config.toml
n_kv_head = 7
head_dim = 64
activation = "swiglu"
norm_eps = 1e-06
rope_base = 10000.0
rope_fraction = 1.0
init_std_o = 0.00472
init_std_up = 0.0211
optimizer = "cautious_adamw"
lr_mult_qkv = 0.5
warmup_steps = 412
schedule = "wsd"
batch_tokens = 131072
train_tokens = 1007000000
MLP neurons of a small language model. Each row is named by its layer, matrix (down: output weights) and neuron, and shows model dimensions 288-415. Each number is 500 + 50 x the weight over its row's rms, rounded and kept within 0 to 999. Numbers have three digits each. A neuron's up and down rows have the sign that makes its largest values positive.
Before each neuron's rows, "fires before" lists the tokens most often just after its 100 highest values on Wikipedia text that the model never trained on.

fires before: "\n", " |", " ("
L4.down623:439514376524512381548589448485502440510450499511400520385492494528506492488552498419506494546561496528522447489496513514541432492525472501464580512510407546407500475518508500531525496425468391483634534569463412456470479544508369529485507573549644542463520482454525508536473525525459502489477524523568543563521505476498536495589567530457438574468588496479549484552503530473518440497574

fires before: ",", "s", " season", " and", "."
L4.down1880:444548474595556452453428472626436523460515461588537520529494511537471494567525426496487565417482491474671495506520509475519485440480538518494515514477542517451476596445521456466632536532462527481512468499443565499538495557577458469480531383545564542500458502532512504574526468456498520529509474496502524444590500602517474590433454477420491482523528453574522526456436515516457440536498

fires before: "\n"
L7.down1681:505482474480548527500477543534489510507454544414528441517571413526482520540551455472535504476478503477550475509503497487472477461536503484461527569513487494479504451566426539531513587478528500493477468481578537419418503519455509541435487506489586415569556520522587398569405479494586551437493494532483606486521502609426522422559471570444572460483552467536522502467512555510446482440453

fires before: "|", "-", "\n", "\"", " Average"
L4.down493:476541550432449490474492480490506494469509428548507467530447537566492486532513574487513554436430498509533475551537439536560494465516497426548437528479508512527466471493539475538460590542457548433599503489503525456490471452540459484521635468523484490572488390501546447458556495357606524500442439467514485490459471584514518481486557547550574498511530492482524474507576415509471509395544

fires before: " |", ";"
L7.down132:502498500497542463531499514523489609579587479531519442551469541589467518448451538492527480515517592551532535443481424439475547515543486449519504626395551431563449513482603433475525564497447474490470475546467473469527614587454498485471510395525405522480468411485539503452579529457500551497546542423513469486521462511478406472498627517453451464544566580498512553509487475430518470350459

fires before: ",", " the", " it"
L7.down863:579465561505495495458544457405522553458456565512447453511584451474567565563460457502518532496490514532516498542433443546489371513588492485577499446544487412449456486540508541467539514485507469484546473514470416457464437520479523527429559502551534464466618487483438442384461552583562537485535493481529535470492492512573475512531477488468450564490446465462426563540514518449395585428496

fires before: "s", " the", " not", "t", "re"
L4.down2253:489544517480504488415491444543428470495564557554449557491412546488527431536452483513491424523425497477448452485536429580503447501465580467519564471512420579551444533549561530529535538421549413569467450579547543500560482492499565538380451510489469558561488586591508508453504480472494497467476497451441506526495475462473515539443546526569423532548512434519457511419608433556497576445535

fires before: "\n", " ", " |"
L7.down1279:471513515447554453499483495522506390559519553568574513473592549454441494485423561431583464480564538475465540549547521398580479527530516555504408519537542535452526491546613448462559542459501475524466569461540543495524589457509488362493476427535502476468466451582492581470576531470449476528536492428417470494546473509401566520600471535517599507531487551463473445418483534427476496506461

fires before: " was", "|---|", " is", "|", "s"
L7.down729:537455522525486526557438495521451418570488493518561551491449484482609432635503511484540458551474509404475459480433561471493524439497512443428497571503500488502596427554528473476433485556471444586434489485446480494434418436494397596508459507531533550525462515496535428482589492438454444488587534453464420551500433600535553514441559468460556413452486555436507446524506479474407429498549

fires before: " to", " as", " by", " with", " for", " a"
L7.down2174:462483451570520407531489538484513534522491508435392531468470429563562490506501500569427497514435462527398442549507454517526523408461435489447556559448502514436501499542492520559492488574524495495528489492535452502493562520525477473463502473546462513467480577479431459422519516512424399379428456444502442499466468472542448490471484551382482395539487484561457455520449606553504464485509

fires before: " ", "\n", "-", "'", " 0"
L4.down790:567456469457526584569465404503509376516483595493498401429544557456527442524569417448523535522422451537549536529571515370543529473552549429531469494509456502461457522526455510450471412419536597482461507464507629513559410465495483452568522526527502463562533589519641540508562474535576520480461444511419524497518562584510505566543501537560487521477458472478510429564423552566507553542451

fires before: " |", "\n", "|"
L7.down610:549572552575582473479565533558480449471362523505469440531500531590500495474489471450449508467480437528546560354555546467559554544551607588584547489546611547488526486504498455516475584511497495522574567433599522466457517467514461582471500473429585552526516510538497514508535500555447492464512493513483508421499536552429503494509502423488505472488510578452473550505497502526594473488552

fires before: " |", "\n"
L4.down801:528465435452462446479537503585456483539428506487491407431477533551491457527623494432522573462537477472487480450599587527395599466545487522527623469502473475407358503425513472455488509516444446457502498595442465498478453505456468426588550545473432503577599457558557473549436449591423531490517514530546556578445538538563441527506486539511448534506493482445534434480551411505520533500490

fires before: ",", " the", " to"
L7.down1209:500484560445487480498484428577505560523494572553462501471500486533548488534545505579475527505433577490539558569502479476436492501507541503523573428516518441483442493562470500579539661548574438517498406475439518481532507426590591510410454564524466449432422503517460547495545523500533507478544477412506476361442496485474520553483456503463529472552500531542467450515514520515461474469575

fires before: "\n", "-"
L4.down1948:431446555466498534531494475563560467495475470410522443503455530448483532555523524524480511489489628452500642502543523494525530531494459418548547501448492519444449548480499481456585593507468496524516526448524488534539505573504478425438452544525466568443470543555496550608492637455483462508508504402420535482533560509511493506480543615448449503532465531491488447396544517484484463519459

fires before: " |", ".", ","
L7.down363:488453523515465518470529491504546492631570447426536445501447464474509409369411524480607499512514488419509529427519422455456449552525451490571412468407463512609557518525466461569496602512460452423522506451504510506485513472541518577572454493422455421421402496470498424480531437575449413464472510480626575494486443441481583485627475473521513540479448514567474528536536523501561540455561

fires before: " of"
L7.down456:421552533530504498534576593492522459470566503454572459603486428563460415421425487475461400491434531450439482489461428568573478555509546579572484516524470528463526502527461516573524500481490560507565383570466352513506562392448462536478477519490503643427588565553409464554434489488470569447458532454529585530498477441509496395446624538371459481483544486513506456563568507487503515502563

fires before: "a", "eus", "ph", "tal", "ana", "s"
L7.down941:464533525511471478584505507492547550487503536479418361484545457542507570512532446446501477537498512512518548457537488531446509563577451555573480518437418486525551486551541514586565500534696459521528570486560477496484541552544390567424447438478484473511521438564545467437505523468540510537452468473515553513512511495509466494477456472543390428426604460477476429519484517574567496428404

fires before: ",", ".", " of", " to", " in", " the"
L7.down2063:508518435549525479468510483517422561547503427456461514503452520475523480533533479482437475395529496481538526503401424529479486522436514545541505511449485454587562547519549508426566632521491497406515453497473437463385471508531528510431509611520441527516542370474429477517516480553501518537521533503501481399550510554514527437513567533551485440517478507482449470535512543481451558505521

fires before: ";", " |", "\n", " the", ","
L4.down88:484455503532585587525532476482460576487538454471444482488578452509510499510566505493523487512529519446483407462430475504539503482469520443501494471505423440595596533521536602607431527551563489471553544624496547525377546487529550637540549488466523433513556477612476451513463480453556494530550440425525542541502544500521487442473456504463549451357588611535488546546515525480450482517512

fires before: "\n", ".", " (", " was", ","
L4.down283:466480479490491567427553498598474547391545500491470636532499546556518571427476456477534481514407467504476386515399547592441499464444515392556471482536503477497578531503575477463562492556521447507515443588448436498444553438415531497493539389536508513496550476591599528493494463549493547558533519459555510423452454477501544504570483544625544547504507493452521531446467500442433539452467

fires before: "\n", " ", "---|---|---|---|"
L4.down1795:491465495486426499555568553477540478642537541527473479422536412519512477441400485531553410400615532482523537540526530544453531571629559468421501491550508538479403499469478431537505457474497479497601516404523434506474540467483428476443519478552422501423470570485517539534514556516579459496461446526489488550496488502517456485513485536487479603469470534537541508583566532488589434439496

fires before: "\n"
L4.down228:473564447520495464466540538549574539420566514653542406481507467559494523383508508522540475477504537480538467431519538443578415370468557497490505550479414533528602533518478554499512541460520482525548510526542426474568569457458499496508502463556470434479550502509541443458582487418470572441509450444510460502563517567485471504437518509585588558450541444490549483525455525523459515483539

fires before: "s", " a"
L7.down411:407488483496631561452466535494485473585471493497527479518430441481490514510484498533494513574451576513497420521564480483465501526612516499481520515450509526517496419523475550478457459458494500473495491509515524527488579595555466504443440486526542581487483415579575537470517434530601465482449447457530550558524504527473502570477519458559444478540526487471482406482470536499431595597533

fires before: "\n"
L7.down1364:509509477543459551425515559561499500528485490571549487456382524479505517613537458513555552431408514491452516582513551516426555503495474515501526522513456539435411483526456506575510486523401485522433405503456513439472522555547530498407481463458427472501487384547467498529505495493415552572461404510457504522506454500540482467416536544581410465417443591521525566526582580592488424565429

fires before: "s"
L7.down2109:531544540443453475522515482544571523508431510532401389512492558406437538541624471530516518509473499573613460491470587483456561526544516499407618514492536483394447550569457462493588447586515473524449464453555471464477550557524526489431507434485616534437505503546466502454522477510460474502471442522500470490513515408466476518515512504489460510581548442507483516435559518523413496484537

fires before: "\n", " ", " Conference"
L4.down988:457422486500535512458518499469550411620513534515410483431497384583513483521501561525580441521585549527465582520550482515476489533548504536473524535451456540451493487532548480540521451445460464531537582518547556497443510547500471510468486555610464458453561566465540486630603493428469402528578495504521504576540567465501493492495509451561495492492517456627442555476574604433515362478429

fires before: "\n", ","
L4.down637:531463534488561473430496512532431520416558474565538519472500421495501453455602572450505559551547512601551561512496519480478459475511573477485543462451509482524519486427489382501453473529467589512500465501505447524465465380419482468505479452604534451416535459511460494517550446454454526500491550521559437474546534515472538514530471503475542499540548371525541505407515479525454440468499

fires before: " of"
L7.down700:491472397506495543491530528439479534561507484475549446498446424514565478438538547540546517547555547463560494474480421562492502468408370544543518476563501518531448479563502593493512511581516488487531428537554543566597514487577487529551506451456540497479501556441520494546500515538498515464478627548533537457515571533484552484559464514457506459498537452574394528555642455549587482522530

fires before: "\n", "---|---|---|---|", " ", " 1"
L4.down925:535570383459417556563516570429571547547420568566445514578496558400542537552498476480473530504501441406512428441478467589530500484413502516533483536538555619538521493423476493536514478555442435537426497528393455448575501526448510519534516500464541505545518429479397466475492504499473522564475475489486511610496535508525465448399430493459466503520476469481492505626502505571475519514546

fires before: "-"
L7.down1432:529490513517472500572502562564490498438445512500577548426554490527484526601456437382438537473454535465480528609460565426517526480562494457515501476454452547520441520480548668492444435570471611481571558553532468462509510490522544451504482530562547529449570579496531486478456511537508433473490546581532402535489473510474498502398499497486496475523487544487539519449488458486473527488530

fires before: "\n", "|"
L4.down630:549460486501562543523550387437580457530570513461528461578568601458507498508485547456564426453467423486471520540506428498523587532547314450549481475525528476459563446477583492549425477424443486520485584482417594503544528445575541511473513482605486573574510529511489467443504541505553511503455529473536503555459533597490491481466486536470543507592493545476452536517386565450471531496448

fires before: "\n"
L4.down1732:478449529450587486578458477464515551536547594491562500534559456478449552432444528483478587496492533473465503514500501563569523566553614507530549563527547481549499524528489513516480554490516494557486532503483423459471444504544548517496464504475512493452508529547569494550531427402528421518524510452467472574526544446415518553558456573467525563530497345472550590508550545494558511486512

fires before: " to", " by", " with", " as"
L7.down1162:487438528379476530518534488620569478495427527459449559452573503483450463448539431526455412501618504570485455410495467553510434482506457502415474545500457543470521514425470499483462438519534466462395452422653538594528431538537428562455613435501440475536461506552422557468520537488476558482519515437477492415478399546462534525498584514439511466592417469511531521500466407476515487586404

fires before: " |", " 0", " 2"
L4.down566:523503485504582509514514577448477486587508592569520381529455618482411546495486434514505469541554601414565538495393496412466515513529540574646641577423525568527466543533419427487494555523480470538553525565464482429502459524459542513484500458453401464510473484474607548538504465430484573579548415512446504504417503543443439445554429594507481587479491603444419469480490504537516479479530

fires before: "\n", "|", " 0"
L4.down997:361470435460543492517525436571522507494563478486517448511447473492535476447510454463479560531480479465475600495518477488519472505636471459539470418505547532485434562521491555442518502458550481508475506547527544614472513501436591462502538495579539539445568533467469528574533584528577567557504475548500567500608454519451493424469566530488502570478528511492526560569454496384523458466447

fires before: "-"
L4.down116:474494411469449510487367420524480477441575550539494544485494425521470436570439523432466558506525501507529505583489487436509505500508632441460518471524491549579542518529535600469439504463517494581433521505510563435467428479518488455622552484540538410524496509500531495478596458506498459463478523466536420567573573528427485517518493602536574483433437334536565429564535495531508596470522

fires before: " ", " of", " Candidate", "."
L4.down1877:455532551496499540391450521460535530566470413440508510519479577503529419493529494551486517438525506404522533499432483460495415462507505481417532541562464516498606522456476529427504439540486459487475502528543457458563610481580510404423469489539467470576474475565521492511561461482554555541558545525575517546499477445544550469440492577559401451570571411465464510557487540469502491431510